From a checkpoint of a small transformer trained on Wikipedia.
Size: 21 layers, width 192, 12 heads of 32, MLP 768 tanh GELU, vocabulary 2048, 13M parameters.
Architecture: LayerNorm before each block, learned positions, tied embeddings.
Training: 596M tokens, 4547 steps.
MLP neurons of a small language model. Each row is named by its layer, matrix (down: output weights) and neuron, and shows model dimensions 0-191. Each number is 500 + 50 x the weight over its row's rms, rounded and kept within 0 to 999. Numbers have three digits each.
A block is one neuron, or neurons of one layer that tend to fire together. After each block is what it responds to, as a language model described it from the Wikipedia text at the highest values.

L10.down81:510479476572463462614577499550466412497484544464550505564458466421513446562546380554411542502481469489602504585461505512398472503527515495467520537507416495455474536420523496606553464524493559505499537431612566442433516491526546574478423487367520519476498503478484532522491504437477503562454503467497570485532543594450457498473555527575468571485542544513461513510583497506439612423565541499455535506536530499494504544601611517514429483454484536491510522543459493466444542404524513570530473549488459464463474505503358516465447594490490509515540524354453484489465523379499533438
L10.down260:508503478432524571483553479494532407513518506513539398434473516483449491512406461558489457493433513434533450414459567462479588477466513573528551489471565572551480576572577407437432462467473483589519588580575520507523516493487484525346518506496467541466486487514513440519466508491471496542454592484457393502460477608526625518435405576556556427501396614478556451519501586463488455518473439505442502466494531515502571476543510507566535476504490474490499428548525459476434497561567485583500447514515530510510540560538524418492487537479480568472455499599503464433407575415559443491
L10.down309:498489483460550481530425457558482600467542473518457560564393532416477495491476407500573484517536582479449464485446521578520551456495476523424563540466537535432457532493432511476515520559460573525420568508655525503457477455534494486473502452589516465447538477486569471490570444495547461489447625524437542454454481524520560535500400445589602462474539596483539523498530534522452459395552494516480533537469526506470444473441521471579466434538459482539524496573496422400546507395572466486459485446438514582512459472541590512443479540437455564548465406591477548548546418479573486541
L10.down507:505536493412363476433506492501466510552560491528496491493438502497472596547496425446565557529491484529624492562389571486567508579517585498480580514477486491579528484402411511448481533508491567527419420447533543503517537477503615603490524459460525475422462460502510535508436482501470417509434546469548486426502490465527502538657550508440447490476568595575418512507486518547474499515386502571465526496483488501421482451435556520486453517438429541468506536526563411477518515416527439558416502522511584454506417489503546547561535484512477509419559441549485481494493547581588545486
Word-initial fragment tokens. Opening fragments of words split into pieces, mostly a lone c, B, or h before the rest, as in c·ritiquing, c·rutch, h·alfback, B·etter.

L3.down155:452487441480526499491451566466413507558582509483460502517599553474541539525529466487463528441516521556526542539528564505568433609576490486507530581476433569448549499482524479478585463526487400525476545539464441499576512506524548438485429565531454533506369503524518549502425504470595384404488474482402467486474626508492480526519543622456385581495539556494463582420468496509482513414551468498505516491465486468458440473550442506490511523517485448538509530520456460527478476534504412531507448584572578520450486621486481452513448483411530616463489567420402535523605489499544528487
Mid-word fragments. Short word-piece tokens in the middle of a word split oddly, such as Je|s|se, Des|p|ite, The|at|er, V|ot|es, Pa|s|sing.

L10.down229:516484391472530493565470459477427477528552453456595524514567597587365457523428506533551487483451479531449530572509460502464468458550437515381456536531514498471455451552538498497566494567501527460539638602454500519512405524478612508551597511588507482463459484448544473464578469523632560522570530505394495504520461511428498423509538466509402505457518416570445563505538461479479480463526495524471544538500468472514497481494549518568499499509490497487474410475542459567587423508505400493489506489431472460541511491496506496484572475507516524420472464506617474579554412401440588472
L10.down239:512426444522552500472487575540452479404496571473543467587538528455444516511480604569514449555480540566515579507543483490475512564564575507486342534492516499512490566508439520453490545416550439458478494527540650496524516436513543525493482482467498497462514451385482454505508392485470503418475434486534540544484482557497512424534529503580420485559549467455474539488464546494539429558426545420451532420432507459556550403452484515553528531500473575500450544436521545493509376524521528505636461481499534471525448509461489487487476563472632496565577592520408510474435454446425525554
L10.down298:493554413504478445448575515494508492474469404459415458543435542483474464489423478523493381536363558514482475473470544573471502520515542457491525482524492624460543477480537553436572531434548509463497454461510473549504537421517562516502524530476461551576618448418566544455452464449518558539631561585474457569498426441469539487478533554427438531497503515496564494472497519526532428461512572558496532509505525401501474466539517630472422486426530515489610519470409471531453493557526547582512452429536544556526398469443449546518570486527595487412498548584522446467491456451476533550
L10.down398:470459446463549530526483490433482489499485485404542597539480535566538489508501473583531451534444544530592471520513539523500446453528497494555453476611498515533489398540503579439407467471564549527590499542464451492513524517521484536461490566531508397555494567534554505464457487563445505474478410592459576527551554509387477480461468410547571461472481563566498516398609562542512519416525597610510405439480567482566509414484461571537422483499487488492575424422460423515456509541553505524503459556461522461552525525497440487487429461452515427444523508389452419409521500494572473553
Word-final suffix "s". Inflectional endings, mostly -s, split off a word stem: the plural or verb -s, as in remains, players, members, begins, defenders.

L10.down233:496498412434531469477533397465564515466514522412495500623519564467531539447459509402455478549496509514538455563574487468423587432519488455527450401489513548471497457394583529492497489474466462521572538533499525540579510567467516468433464498546461501419474535482505446519521507494501610494498469499557516438446437445459542490495508458526504494484508461507445459565454499424511564470507558512509573509478526587631487461506544501484473509559494491500521499505516367393489611516503660492544436500509386629593464494595576564494487529412460434518473509408460496569566532504505533528
L10.down370:506564542528496494500510509596473464461420560532464545549493500486576576441539421465525508510531441402658394521498434439492490526449478527468412598507585513493502461443520458453469535537537531516455501425541502552482405499495569452533483512494506521574458519495480478474379495420373513512436538527508460501473485487517402545501503646534468476617506608584464515490457501500526629513456480462512490460597494494513449510490611487505456452468482486454561530500533406455530527539470452482537534519502479496540486527567459412398494520474506494551491428520420570595476438503509606530
L10.down395:552422549357448511429561441544522464506584475457563522504498607489470464591502513522500535428559434488648441473491401550512599603476525516531516588381499518510502570507448467456585537527463469515479433476560482501454486520486568544521486505516456527572559559485444535461410440503440484460491534552522568495473495459462485457518612538577550508481491577484592518463533474489557545466520503452514429607493488492426495524513538528390462480490422521559487525408501521406477455461482502421413499516524512536504439563357486511482431498537515482461481489558559464534562544429529514471
L10.down727:619502537525499482559583465495518466551506434439498514505453556559440474460468406520512476474439413481508466464475444493452542549396507540493463459543353492537501522560585426521525571567563529469478573494447593568548522491510451502526496459446466447500560493483423453473505403500597505463486575495422601567501530469378466475392568570559574493540532464443534490592470553533529421479405495440564552507551481466483561475563495525483572498542501540489478500402484511515489477471510473507473517357480529574471442471581552524495517457474529547470534485448503452548494426521642533488
Mid-word fragments after short prefixes. Fires on a word's second or third sub-token after a short opening piece, often consonant clusters, as in co|ll|eagues, We|b|site, Do|ub|le, o|b|jectives.

L10.down224:506433484452479563500524459460504622536371480493459536493426509495475517561512510507523521555588485430503497442478544495442430471449522552517573556514559460513435435453531519504537501473554415552604483437532473543434523522403465453459458465524542518542563435537540544526527504433499509479461558451522458420490393527435557499502578543537455605511505483506443500564475541503495433567430466362530511471585468610523504393564537540547595452521473459454522445478491571582444488509421519410519485496490478510498622510533471469485491539422444599524484474615603518538498539513518443428
L10.down263:480461471503524500409410523506431521532537493559451426536558620508469502397445518521444517492448498504430511470450487541595418543555504450504452609505561473517518506502463513513531546451614458566673432541523504507462456517452481502440430503533468560505584512485579591522536510511573478467504448451466495455499421598463460508517431554600525387495528459525469545461523450477418506463454475539558475553522462462478421523554546468629485498484526556468452564567519515645490543463497586513491459544500589526511495471502571500427443563419560496408475455506508435486472466488488475454
L10.down389:520574401496469483566545521516527611589511515469452525422468531485501498521483470513498522537630473465413569556601533509502550557548544464456503519510510495399543558441513436521428496450520395550496493534511478530508545589384535543553561476479468564522449474457506515522615479469482436496456445438453479359585528544486493503513512479497497569457538505493405503547495486578519440530507488392523517461469440493501471517571555565446461549502575555566485459591449486470471468455532392414469429475398463581457525537488521560553438415536527436464478570457545496521549450543525476389
L10.down725:486522465473461471478457592421457613476537524486452546570522569522449533543550405492550474493527498476522519399490589477480494525401491452552508495467448522550469545450486497516478454415405465491505562526431458467450446507434533492542513463573530537526484556614576645536568408418528503450548478559423609448447533681429429483440475550542534466565513443515459541545503540540447529564538478437513480570505537501511448586549448572483460406460487569527456463488500494543540450504385500415490482444442510548466594472503475471536494517536493482478499439481453504507585552498511477514
Mid-word subword fragments. Short word-internal fragments in the middle of a split word, strongest on "tri" in industrial/industries and "ri" in Patrick/Patriots, also orig-in-ally, int-ell-igent.

L10.down223:486533582543363450446567548476529490474493531486481576472434502510424515460487447469611494486456514375573559473493508536487463507534503501440462445481488579440506489461526528439429475531499487518401478457536557514566491521526562638483493579482524456517446513470496459465492439531463602607556516497578493531387527485449543500510517443430458562481457449503465521586470490512504449545441495516426530497496552518455572465442589532473449514490547496507458574506538421595404533513411532481539443405414419522570593524572498494555583489498568521575466475516519536554434532446549618526
L10.down641:484492540517413489600539560439455488606520457415527601423389444483552515429542499418497439490521500512529588512525452584525454562455479491452447491506533431536510531541500504590514505490548419501428468471468410413451471539576561478545533495495653519503444428412566540494465558507493489489509521546586507460476500538525500573588505547519527441559540402533425514510561405500498505498485510480529504438509473427518556489508480522470479476476515433534547486447456488454563593588519515456424455524517518414510579513498468565483628530442520371510532538474499589480412532518472519404
L10.down668:520480562485574463539514484497529527521557423486492516461532537473460503573512421502493539596463573502501488446550506489459411539436511570504526455484430580441512551425427511450528431602434438550551460499398486445373478537569518453469553459377413506574443525533456471542439535442460457461489475521486553489501421581528535548450561555462566571499511520469567498484549427519435432458519527544532423548462546568529508476546503536559491476422413488562490506465534425426527549579460516462434517480437473523507569541516521530411506535551395443502542583435506614589430539528562473548
L10.down734:636483507593441480515461446447546493530573480503499487486538489419504550505523481504501540407527488487474494511548506441486477513462550478397519521487557481481410473477583494605363483408523491398511487503461468456464479479461539478566519520520474500515515506466555455503621470523533573503536495501478484389524493448598432568428515533575497486521458529500533590608476605418524572449542422494494478513533487502570502457559477552390415530418513534479497454589421454476487543456601512499511547516436477520484500509552475605529430491595426407494525484382545501506493605479504573475
Decade suffix, word fragments. Mostly the plural s after decade numbers such as 1960s, 1990s and 20s, plus mid-word fragments of oddly split words (H-an-seatic, bo-at, togeth-er).

L2.down67:516425534450560555524510505493516482483538562518565490505477443502499567492554407535523408519491430515433459468562418528554340511540428550551476466479526529507485423630556525432566526487537459512539456524456447454496470559502358497497436509423551485586485456368471491479652552497495522463540484514511474539669468540587392495493530508464519524498440476544587582536589481485517516532408535500423515552463509469474527514442549580460574522542490460530484471514502548524506467435473476449515542457532441514397517470480529449481463491452515391483524542520533551568551489440514457493
L2.down87:477531478521462432417415508497443565572539473430434542548574477459466487494456607488417623510521511580555570509512535455539500558550543519552487581535442564431558491411523488503563501513516516502463481528427437505520454508571484465543472526369521542556569496461477572570427504421568420561530540433417473515493520558486514509559546457462506533511495545519505415438448424500510569454536505407469390491454475503518477522602496432449493458531460423518434446456502562482503465469540475467491482577418533470488531529446575527512526550446506555380481608430434458539509495586475571421
L2.down310:458511412498430469475534484480506497472576445422447494602585500500493502450540541524402532534497498526528570518534552483522488564548572469491518576508535499405518473350507467530560445513446514498482535563450416504585495483603557450521454480484502541569524462505466557504441512485534469542570443456428496523485678513460519541529501545470539526463484503489509560468407521431549468465524475419472486488505493505512475453581383406448500486454460424543525521482414448505347545515505539432508484561548556418492538564462550586536543521548493581449424556481470533458529590585589514455
L2.down612:526518545488421426525471500543524464539541448515483464444572547420502548447449630524448481452518435522565558547477502500551485648550537536478497601536443447433557466367425451520636540518504475460502576518499387480486491489508557453537599481464505463563542468466442481475428553442527454486565546504464481494437519496491497542616521572453511523508503485427517595425428495576540491479602483521475534481526580501481487442567399441416492522493521417517516428461512469530406486500499439454555465468562602492504490505473508540511438487512532603430493552462490475482540548540562419450
Letter s word-piece. The token s as a plural or possessive ending or inside a split word, mostly in sports biographies: championships, teams, Vasco; sometimes hyphens.

L2.down8:541489460533561539491523554519469456466519497484564421498562500471448512550486505504415502466549452548434439448529500572441529587467462392585464541502566477479458466496518589487518479602507550488469475516416530401533563471421494579402469479490478529512475615457498384493457519485465471467564586440479501511583496524442496480537460550530474554480463511546503467492546568496465365450496522577445508524574451513473553516557539463389504437612451486358528478530434526562408578542542381494469479467409493413468534450497506582567459544532558501444511540495555554505465497496549555445
L2.down68:531502485556641477560567522503484529546484532607611458449609497416451542506527547468448534475453498508458460522486471451471541436580467561571534454390352573464453466495491487511528425514432488448502455557538506462485469535459406620514492482496584465522489544505536433525576538555535524541494522502562388515510491498471546495593515493561454535561411433491538490372586522519484457579548511438502547441541510552340473495466505547463461397556499490467511431542478469522558555575440518487421438531481471537477470461459488486500483548538485490523525555487460514422460526549514569524
L2.down494:546492527486501526516400524459552512543487611586513592469514462526457476501464450557492443563514457499448533498534443424449496480515527447536578511533574443491583474537560599471492511472455586480515490463432501494346408542471395533529503502451464505570444526455466506399485434512384533570518489429485545460488495502511520567594499400460555514470521436523567515479461558472598530494450574538460461479448515590451445586422530523525428591500494472534516659564494531479589523484559461464618507536404497516601471503451504491503485571473484494483464481491546442472496480469502442549
L2.down517:572502503427439433508456404529516482459496593462547540514567520484488450470439542503537519548566582554436500526498521529502509479376509511559513495532491533539515475466446524436446472474484620458467593528451447445548512423524349496546503521471525519459505589435580521472514538554491497466576534504477586453469504516526520498645536515483472523570515405451490427475513462483486526482492459539510448370520490499488491504541616428521471556579571534651513538543487476408495483473472387416523457513466491401430534505556562493460569526574530566451525466422506538524450576447523460525
"tri" word-piece fragment. Mid-word or word-start subword "tri" in words like contribution, tribute, distributed, industrial, and matrix, plus weaker short fragments such as Ri, Gu, se.

L10.down123:557550465521522527379538407548409467502593493431556519499461399488508575568436460545433469501560486486540468503511559487511568501558566492458504467516470554509430408499451477539519528491533540520609582482562427484426487474551564496534500439527457480484570552498574472486567480538446506531566402437526583514519572455547504487530461461512444409482528422468523497513439476436466567491514489455549529505539480563609446536439572444469553510449449525544421433521506537516568535562497448489437549405462404556480612537463478543488440587436498499411485482606497522423395443555475492520
L10.down338:563495614542497489436458467501440429481552504562522450548464532341468494473437416489475563555466459492581455478423539567547492370457514571539575531485486586431499522488474478519545483457574445474573487458476591492532455539552525464405473434469478509512561511540434610509516525500489455463442502557549511521483515517533503461464537468506566521410463559508543533506504501490444550515592382524483446514536457520510392489491598529352494581521486451462496422509541537431588572547477495463448472423454563553526460478536544518434546592470558494501522583588483488550472528421481512527
L10.down379:494573594484505448473514472591448489476551485463582453469543425437425658512520511546534520443486569396445521602503520460505505474498487500526553534559557547468491419572455461533415479522630469503506468548493471434536487562480497454497514522435572438434539538443508528564598542513528423564515517598479493525448538510481587478488434531532515456493575463529491453487565458409480446476479478551452463504467534494514580400412499468461437515472506465568554499460504471457600474533478529417484489368474571467520544460444507454541591563517502490399560453422579443470518567546548453523
L10.down631:503596477531610461549570468531544661630550487531455461541546463445617421453527453504478448541411470516557509492573508455502489627505458426515561477506527526446552610408395492567494473546439396488532460476564476530501550515476559515490441468455472508529550503481512529507490514487496492556456465481498547454432470447500490518501548408454430515458480407436529504513401516484438550580515525509425494606595510506559535531511409566421510498519557489584460475455483509499504526528459507565492494391534456489552476492509498568449431498528501583458520489439510565396443455475471457507
Mid-word completions of common words. Middle pieces of predictable words, mostly "mar" in primary (elections, residence, cause) and "ch" in Czech or Dutch in biography openings, also "t" in certificate and "born".

L2.down62:479492491594535428533375446532568511386435553458498460503489496539494448517533584451524445478561522475404615492519500563584528503616455410509486526497475555562527500404529423380518411469513522486491509513533532382537506474427389446528477433525458393520536472549581465578454461522449480490496465522575523483518572472523515548473470566550443549454473564485516518575565520523452503481511418538447524478491430517554436498499407534477458472519500429631497558507515457515593523492565488522455504568462554504485511496469526409497541418566466522558531560572475413436534518493519461456
L2.down287:490523378578610527527524492491476565538468505466475533461558542593586478418573492484584636494481499551486476422505538483440549469489482443535501518479542567513462495490593466483531463505548403442480521547447532450416490455537458490488456521551506521616517395633430476502494550405550488455442484445538472514528469519486503542513566544388469526437480514515543481433516413483562520553561485477451589404555435522458560459477465536487501482480462473520473473558410514447485631443482634519569445509486494513535467555498431456539616568516492483448517502478438505438455537550519470472
L2.down575:525447572596528390558559564497493561544555462529537420513568448498572535577517494430477543517590453443489484452515454513488559379441557461508520410481434506541534532502522555612485524544505544501584494539437492461526423476373479519491469624544432389495528500530488488463510499479500587448483537440582423526437439438481552548508481500599481411437527497520496534596456481427467500490514503490543490457527473510534478543478491573532544535568618457513517390459442580485514481482473550483539468529427508495525408523500457507459509558509476390441410499516558388459440504532541502481
L2.down683:466567433507515509611412462478567585511488514517498562509510531460536415465492450530460619502528551506475476508594504550410540554442525389548445548520503521482502437565508385572527416492544480486403465451485570516545394536597472495423447511564521493553493418541438476569460423481478485458488494458485494555540521470433496424517514558466496577507454438554560529513448567496485516462489491539459534532601404585478543542498518518507468443476461550505537515603459494501438580552467480514499545471451610510577517514398472458504538479472429457577513532439486553507443434547412626533
Sports statistics and careers. Cells in sports statistics tables (goals, apps, points, scores) and words in athlete career prose, such as played, professional, League, Division.

L2.down316:530500465474538369627560425446476469490488513502509481532483484413510470547480467493488464461478502503555538468549528584513475471520477496541418476445502445464466552431460581514448509511385512465446476540422486540487478587563507460472442419605535507575415492493516486504545467395486515476526531581537501512548452595467634518506567520506529529517464526600523416484505448414485618455401560400486511482457485511595536512482486537477533480477472526552480579502472451461453523445547512499391505569638536435454528594470555466534466508600492513526434489570512424556530499596446497517
L2.down489:534563430436554466502502460486482457517471539590500585510540548513535545438443495526579531578506617574407500496580560494389513445482484499524449564566538610421503574431487525527520461541499526523467450445400522515632531449449372488440465497522551567477413435502557482530553417496475572491464578516380584418508553501487471444521543565538483567454500443509508513499545533515549456548470539499585584539548422423447446472484423552491415509522537461533443507533519548457573569507471466474526459480496502511521543483500505398489504510474524493496473537531500486490551560389620486521
L2.down553:522531537496581472584481476502434607510515438580552495487444423685485493500433569502521430446564454569513469490554503484478537448445525546503546508501550496459531546503497566557517421402463448523475474489515474511553629425532424459476509523472555485504522514532548468425576447479495619511349421467562468473584495466516474496434550536528552501483554507489440491531481480491467493479502405469444445529515528532539527524453517426479471492542519460483532482548527546602450494475553504559472560408462417474486546486518521412525499599539461553556435540529576403364548442513489435534
L2.down565:520548462494494491542570449517544495541425488471439534502589545451455414433429528518508427436432537516544541531548580475477509445535575490466509461517469456433502487408522557477454492514479571485508467521416435482557498503487527442467461375566518470598560457498475465515540479536498450513517585506524474478551502452453482457531590585626527451673501456448456477597502461449530427526491483465476547518468526511498558503422544519492533490598549529491577568518428443410436433487553586435597437493569504522593501492505457480546483455603513521505404525511491543573576438589464456464
Word-initial c fragment. Fires mainly on a split-off lowercase c or ca starting a noun or verb after the or a, as in c+reek, c+rossing, ca+use; sometimes on as, east, local.

L3.down626:535578526553618391518429492474557473442502472532489478484504441596549533458494500603545471456515619497508453486544460491483463394525479572531589552522628569381461485573562504529453460430551529489492611498565484537545489515444431456482511498506493481433491472552484512549445477493438482448531504482493523468533497454465489565443496542410522531506552436512429408488500489549503533625501460483430528481392531530454474544492511445386371504477537486464448534493541469510478530470488511647477504546480569634537448496491433424525559492500518450592507494516490419525519445505488447538
Mixed biographical/list tokens. The word piece ar inside names and words (Aguilar, Vijaykumar, Lazarus, Parliament), born after an opening parenthesis in bios, and official before nouns.

L2.down45:437571609414485492465534521474594601439482561534431405471504550462473493474486528488490536532480497520448541420621549511515511516444518537527546588492513463422516480455533526485511469464452519495481496458446526521536515431545417459497586544529601601479533509481602506543524519457485539518537570595563470522483447510492472495468479413457467568505477449496464467473602487560458513509450484377505586470494402450469522517541427451567424538484419484447502470575549408560488542509522537491539387616566526563523489400545435511504380448533518437489499454496487445519600512519587471478
L2.down207:396478481557465506456474516474463403412549481539549622346534552547620502474521444501519382592540489447522540436485493474526519512520434557517512563526446378478558503533521482430578506509509472538548512488503566515513539414530526514464508529475539354521513479461490556452551478541523531483366447642480529590521506539509542503549544468450524503467507546536598488564490487590521476537472569468464483558456456477474588432446452510543451496477410437433561436523479478492571521383483447490444418484564565466487484425519474490457502549472502476496517481507479534563470528527433446502
L2.down409:457575527428578477518444433491490450543562438547474550412595575508461488487550483533495440434468417449440447490534534529551511492504511571498461533442495477430584516437472445438538481491503520509495459510478609506421579410530428436444479506584527398441489446541560483479483424480523568411479432556490564467581578531529463501451513406478546487514584561498599498413491457590549573509445583495481532474460537504509541576449483531493459615396384473488593574542513513414495510431452512499502489517578485491531551462586542531538570498530511468532487494465544460460459488515590521441
L2.down690:583528554498507454498509491454477484458531534510429538418457605509508534545479531556426490474559532516407407525403466524507545398502498581568548643591486494423539514446446560479519577515455507521527495520404482450413486468577403411556501443505486506482420554504548491455563467581527478552541558548446492456558571525479404436493500530535522508518565512501494493428561424435539514499474451466554599543518465505377498467462538502583398519497505542441516546472605512492567579506570509483507448466495457483567470474577480482482537478567555442454501456530516590435482488379516527473
Proper-name word-completing suffixes. Final suffix pieces finishing multi-token words, mostly inside institution or organization names, such as Histor-ical, Initi-ative, Techn-ological; also National, University.

L3.down142:430478528534535543433472553532460544558552519510412440455453546479497457548491502542462536468456524520528420504497543506361489583461534539501501544555486520590434538468495405389462549547574481563523527416527511508498516341511425514446454442404513512626486489540465467458558556579468506445521530491435525454518408517494436526488475439479526494531523560541525498526533623533541498560483567492549484540555544565542516496522493578484539521486456434440528498440492506443503608486492543540491538434354458521424512446398491391519526454443484465432518536539429533544479601517487582459
Word-final suffix pieces. Last subword piece that finishes a word split into several tokens, most often plural -s (results, seasons, methods), also Latin, Nordic or URL endings (tessellatus, -son, -na, .com).

L3.down538:441471469476510482559448520445481560523575501493505465647512550511537475483514572461435517508458470583489525443475540504489505537506440395564479555472504575451494584440559534438433423399501516496469492493461387504458480564499466464576448541493517473615527515505392550529463512490453501666502363460582520487564556611536504437507510591480472479493455408443508426480495558459468463544527535373540509543512500472484532495571440446415499527557564462495530489483436460547456452554564507511553514548525516500522447561428519498571498493589508575473417526446422481501516551573511547519
Mid-word fragment tokens. Short word-piece fragments early or in the middle of a word, the word still unfinished, most strongly im in "most important" (also ab-solute, ne-cessarily, comp-u-ter).

L2.down271:512525476553521535487497566474431413537481496489458511483561458568514496524455578450483481450528586450540614520430558514435503428463456489580431478501520563585484455463452493432411479467547450479547547468573567485566526446594453511510478478450511494550490389500457509446491539487455544533539477468512559537532433499447484574512538471397436495587443531513483539582499517520494491562411445527492544501453454406529497428401517474442486467490456606507482594323506526561418612473472575581506512554397494546507493461581563435475531518452470507434528515570517455489582463515467481562
L2.down571:472498508387606453539507487533540512469409515524455496432438480584492549503503478476467605535517503578441487550529534534558510441435531495467486491508558513585523528449547471430582517565546537496546550514525523535524400462580552482518530443467544501462484440497560523504544469530537553389458475486522419538495502530496437345561543513437496574512526405555397438452370485501452532504438519494505497545457464601605602590399496466510506530604540425534541493571532501535430451494444638529502482491524493496526459495397459468498478462505488482431528471422470460468530543466460432504
L2.down610:598524502521499424489540437533397492465501443528397625411495524426484428529610392555494461380528528473538511616494513504522455514540507464581435371464509589518490574468515484462391438495440495474537454449598538521433499498523445511383482449589474484512569477547491452432522585525512591542496522485553497525505443471517570464523543477425523478506500513523557492520483485569552460600458582458506452450500566483428528448458520481508484529489492517544439449436537560496479551546509477561522527472439489582502501473497545492441526421487467405513455438558535535448513456594475574554
L2.down708:514570598446452430417388491557547436453587469571506431467517447428429469496474533538487442499459570491464557527511579490476454465409550462596494517532526545416518474544523478516524474487521380457507466552514552505531458591512490453532513460501522505419589460506496466441578460519478532401495502446480548460553517512533470498598472640537563511472490528415497430551503580506563502548482480569507428538526499522394524472423584400550518520571528459501547509519583495523526469481560405524507518461413564589641421456532528527503470518494524472527460417531512526587520423496496519522
Geographic area and direction nouns. Geographic nouns and direction words naming places or parts of places, like region, district, area, west, east, Highway, mostly in location descriptions; weaker on sports-table text.

L10.down13:431535551420438462527553512463570488508576471531591551417513450451503467504519540502525498496385456340482522425441498546556445509551429479408470532523557452568541459466508559442517442554511518540580545539551535483369544547540569446461522523512454536509542528546472449514457549531492556523568587501466439385502497501479449483512488545498518550440559560547463428590554480527528471532516557531420531365510501376462489453523460430460466476537485523556530443457493505592504515569572444485545563526540527460426481489540524447493455535507497400569521470598541449451512548548434437549
L10.down168:522534518492448493509446462402463573492541394593535503409495449563532571603494517443481451489512494478441518520506562497543520520430450403401453425531452450566580549483540516418541507520519480462501543476412400493521585481507627525574491526459500529483588517521513462439479468479541549449603489456476545548366420456486527441445486541397462584497526434487570554542472455440511525592539612493539503518535545528513473497522425524501444583530520594495489521552421472577509527434486438507558573524559540544522453487500434404441445500496531498576494483495421457467548440516547509512
L10.down469:578426474496440483508510435509566516434505397558443491461564528395587484617461469523584441489491435440505436525387536527490481408484522477555401483538453506564532452481540565522503542531471530568475596474493452547523532516569488550499471493522594441515431390547462502530474458547570500454564500534628534487460501471456508494508505528472523559543473497403468534542480575474540488510432371495620544508612462501557448442559530545501574519565428479503510444454472494567546583550606538532490503463438474457439419512567494534475493487458482460542526464462448521460470533477556402471
L10.down759:427433510594416406607470534479429574461469464501464485478513564482491549526523466505433524495576459517574466515487501523335515511549517524454406421515551540524551562513515482515448551536564512404470573529431485549525475458524542520475478625532496524627557463538484548536561360517524530424542473422514593481478457578610469521429509426532482507521416484463532531584422512504554514468468503501481489535425550411472512541549495463467495553542498535369552472455557642496469505427463512473474486543497493501493590534521465497462495445483458506484507502524468507463552414452509428524
Mid-word completion fragments. Short word-piece fragments inside common words split oddly, completing a word or its stem, as in exper-i-ence, Mexic-o, Demographic-s, indust-ry.

L3.down199:443519484510441507512505433449435521564558510479534515539482535543518445494496466570595451456513421462494607507483494503475487428554513486575526541503488533487426510501394514407510486496517447515526453572550586547487477558381448571451386539425524483524448473376590508532437501412492524477451507452435537473581534512546432539389447533595518483540407430546451500537466504548612598440477485489420494401496490459534550489468480435449378497533468528501561535541585488452480537475600515437572483489483511453478520492502535579487566510501537587508464555555516469447499512545463534383
Split-word leading fragments. Short first or middle pieces of ordinary words split into tokens, mostly a lone " c" (crew, circuit, crash), also "fe" in effect and "er" in engineer.

L2.down212:497485438465544466571490522471504492458588509544556533377461445455454500385448496550514441534487525472482485489564478425494461482485525566522572492501457604501500507503393464464512535533535534500446546548531545542413479610551406508477486447644479511518499482544593446545505467480505427516473493514497515461572509449454510550474510547539452543475532499488450433409515356507568535480522473474569516436541486558464465434473494425544548485558468485546447544550486543538538545491443551479498530431480508392525469493524461441483638526575563436478494505571306605507550551513523497428
L2.down447:447469501530575479582520469473560526437454561471558424471482566548476553507547538456497492441449457463536551513431501577417498584497507504527527476501503425471511508451507537402545426464557609548554419414425524460563528453420448509512522417488465457453544487515580577474555585472535544448446492505483539435537519476496470597558552493605491491476443396523500519547491471433538517441433426457481432438527466445498513513445594558516500561589447466436570489403439503507475558485622536503447491387470543522522493526462500439487666591482498487537449526531530557522440535508513551463
L2.down520:493458500520509500499565495513494508521510609540450442448505565488520584476528455522568509483489535534479590523449429480563518559504482556509465496510435375593526415431491434485569471580464468526481450411428521427518518434493438473401414418551551372616490520574529450484501567478490515466393460470516488562525433531522454503502494452483509550503527503546448447533477478594504517437504536476458457488553499526547636550502501535482529517571515478476542404428478510476532563413549547564395493447461533537561537463534576378496643537545549504468525456457576556516421499519518497465
L2.down653:588498467586435497571441539521529523410398522532483474538597562571573523513496467519505466538608506544435570539542514595413492558551475531505453565441426509545522517516538397470547520462525422568537425525490494503430523455379489494473482430548476470466547474508517499555592514392495570474426522600605490548468473519503509404497496488574530501485492486484461511505564532558418539582480465495451525504540494465545540492483588484522493520584498466511514377393443489479529515459520513541465548427484451439601458455561488409503623464457435427492463463532500502507510406496439449501
Mid-word fragments, often "im". Short word-piece fragments inside longer words, mostly after the first syllable, especially "im"/"m"/"u", as in Kim, legitimacy, Joachim, proclamation.

L3.down462:503560526553524507491527497488519568460333550515545480517535444453495484506414447503434558493530403528502427537456478500514534479547526561552468568474525576439460495497562481362523559458511506509467526444570450566405577457406502470597531523501532588468403603436448501557524586526546519504461475487445510532513484575452456527486449503469430459553535479497475479540554438520510459543414607544540519531559454464551464496519501548485424530560582557479431479438504518448433421505522518558464455534576523516500428481564435494492533442563454452431597541517426455417465611474558531430
Noun-completing word pieces. Word-final or mid-word pieces that complete abstract or plural nouns, such as -s, -es, -ities, -ment, com in shortcomings, plus following of and to.

L3.down187:446510509452470551536454428533504466520502632513493460410445513568501542514460490506548507518537518621455363497498418376493576395611461572536456532534550445438453472499522514469532515521474480481450433516478499514571529408501497470506510582479495551411483519501610476484496503446571526478580608514491488486573563521443457548482549457470473528477481480528484558429540497495478543538457582552545512509516479393487449576456443465482505518555635488550491499475516554473410462503472489388523550518486510471470549513472563393526510629515538431500525476526613520411428497478547422488
Mid-word fragments. Word pieces inside a longer word or name, often just before a suffix such as -s, -ed or -al, as in "state" of stated, "tri" of contributed, "ot" of Elliot.